Part of a small language model's weights: untied embeddings.
MLP neurons of a small language model. Each row is named by its layer, matrix (down: output weights) and neuron, and shows model dimensions 80-175. Each number is 500 + 25 x the weight over its row's rms, rounded and kept within 0 to 999. Numbers have three digits each. A neuron's up and down rows have the sign that makes its largest values positive.
After each neuron's rows, "raises" lists the tokens whose logits its output raises most directly, leaving later layers aside.

L7.down163:522511526484495533479526482481533501487480511462527470533499530528479526519519489515473511490489480500508507500537523484495489530517478527544487505498462501464522499488534510509527498481531516446522519555459502494493502487496500438490493505528516520513496498524510511474487488497527545480
raises: "es of", "es,", "es.", "es", "ers"

L2.down993:443494545504535481461479504481476455483532563544495477471458470485515496483498511490503488553435536486488500510517524508512511535476541501506539582503457450522530506496489503509467490512514501469494482511503462478520510480536513485532464493527461493508504501511515445468497482506529527547
raises: "hip", "'", " include", " are", "’"

L7.down558:509473532472477501478445511510503488497440489504503545520530509487498494476469502466489463461511511492492512478484499460498514504486490478484516507492488494527491498533485481513521500473538482521445501501496545514521471464491498489518532502520489483524493451480488451495521505500512484468
raises: "arm", "ired", "ights", "ided", "iz"

L7.down540:456530544520504526460518508503484519523525503493519489517479482520484479497533500483486520478534509455487484494537478503493513498503482495469506525528512495485490511474473467515505469494522510540542493491528522504487456514497538493504507515542473528466498539526489504476469512493482511509
raises: ", ", "–", "s, ", " of ", " at "

L7.down1706:481498509494504497496449527471532517557496467473499538503505492523486549501531531487477524544534479524503534523533484498447556442500495477503513507490516477558494490455506495513517449530481507486513525500513492499455535497503515510494510472528532530481503508479496497523483475471503471510
raises: "elli", "i.", "ell", "i | ", "well"

L7.down285:487494520527506507447515493516512532541505539466459509482462483494512484512493515575539491514498480470519478473509536478456510522502494536478490498487509459497545483486467490506517498506494534527543537489482517512522507477514504453497472439524462464489477496491527491481497523498536491480
raises: "ft", "vel", "hr", "ign", "isc"

L6.down298:509496501505479476470487460477499511458566489498471518507561487538489525528465542473516528525480475498503491489459514492482516493493484504529517494491472500515491481484479477513514494492539461506530492513432497492477489503509507474520440478516497532508522495521536489526499525459454492505
raises: " with a ", " by", " by ", " by the", " using"

L6.down1067:485470468477508530484490520472529530482481453502515536471469490498468479476475491489517496531461491478518542464492460526496489508441511495526502510489477504472475556563473483473479522478493505503465499492534514493487522529549514565508491517471470535499457475496500520509507518484494470505
raises: "ers (", "ers | ", "ers were", "ers and", "ers."

L7.down998:509555479496545523535469496492494498451517493484500498469478521484492523529473544513516481483495493478495479528504535461482457493482505556526487509508481497464521493488497527527514461452497453473502496481550511479530522497489493513540458461533449483487521483516483526541463521533478498519
raises: "ically", "ich", "iter", "etz", "ising"

L7.down1698:554522454488526517512475464479477507530544528513515483536445458515538492485505484477493515520529471487486504513498479547467523508540496501519424511483531515506492489491493485484575505506509459515501511502512496473491531450485530488489535477533505488537483482539514449519436493530497491510
raises: "ultural", "urrent", "andidate", "ycle", "ulture"

L7.down586:497512516522423460515460493516476501523500537476534503507494457499452477475500503503495459480501518510503507496471525498495554508507508517510510497495510507503461483471514536489505512516458492495513536502543546527506452507470482510492529476524508499565503496451444515479530505459475548494
raises: "o", "of", "o ", "o | ", "ose"

L6.down446:522480471492478503492530498491488539494461500507489506464505521524505471532456511475536478533529508502462525506514498504495504508518514508484485505492470484576480527478528481497492517489510498434519456477519530521497449473474542508489527498509546479522461455480466494491523516510452508506
raises: "hold", "bl", "house", "le", "se"

L2.down1300:417454482491469547522531502504514551481550502468520497525454484501466488482512462478476475483509506461479476519518518476511545540495484531515504468476482473479551528515546499507496463471543501522521487517523520515498523483488511523508554539513452454540497522505504513484548510461448506469
raises: "ands", "anded", "ous", "ung", "aced"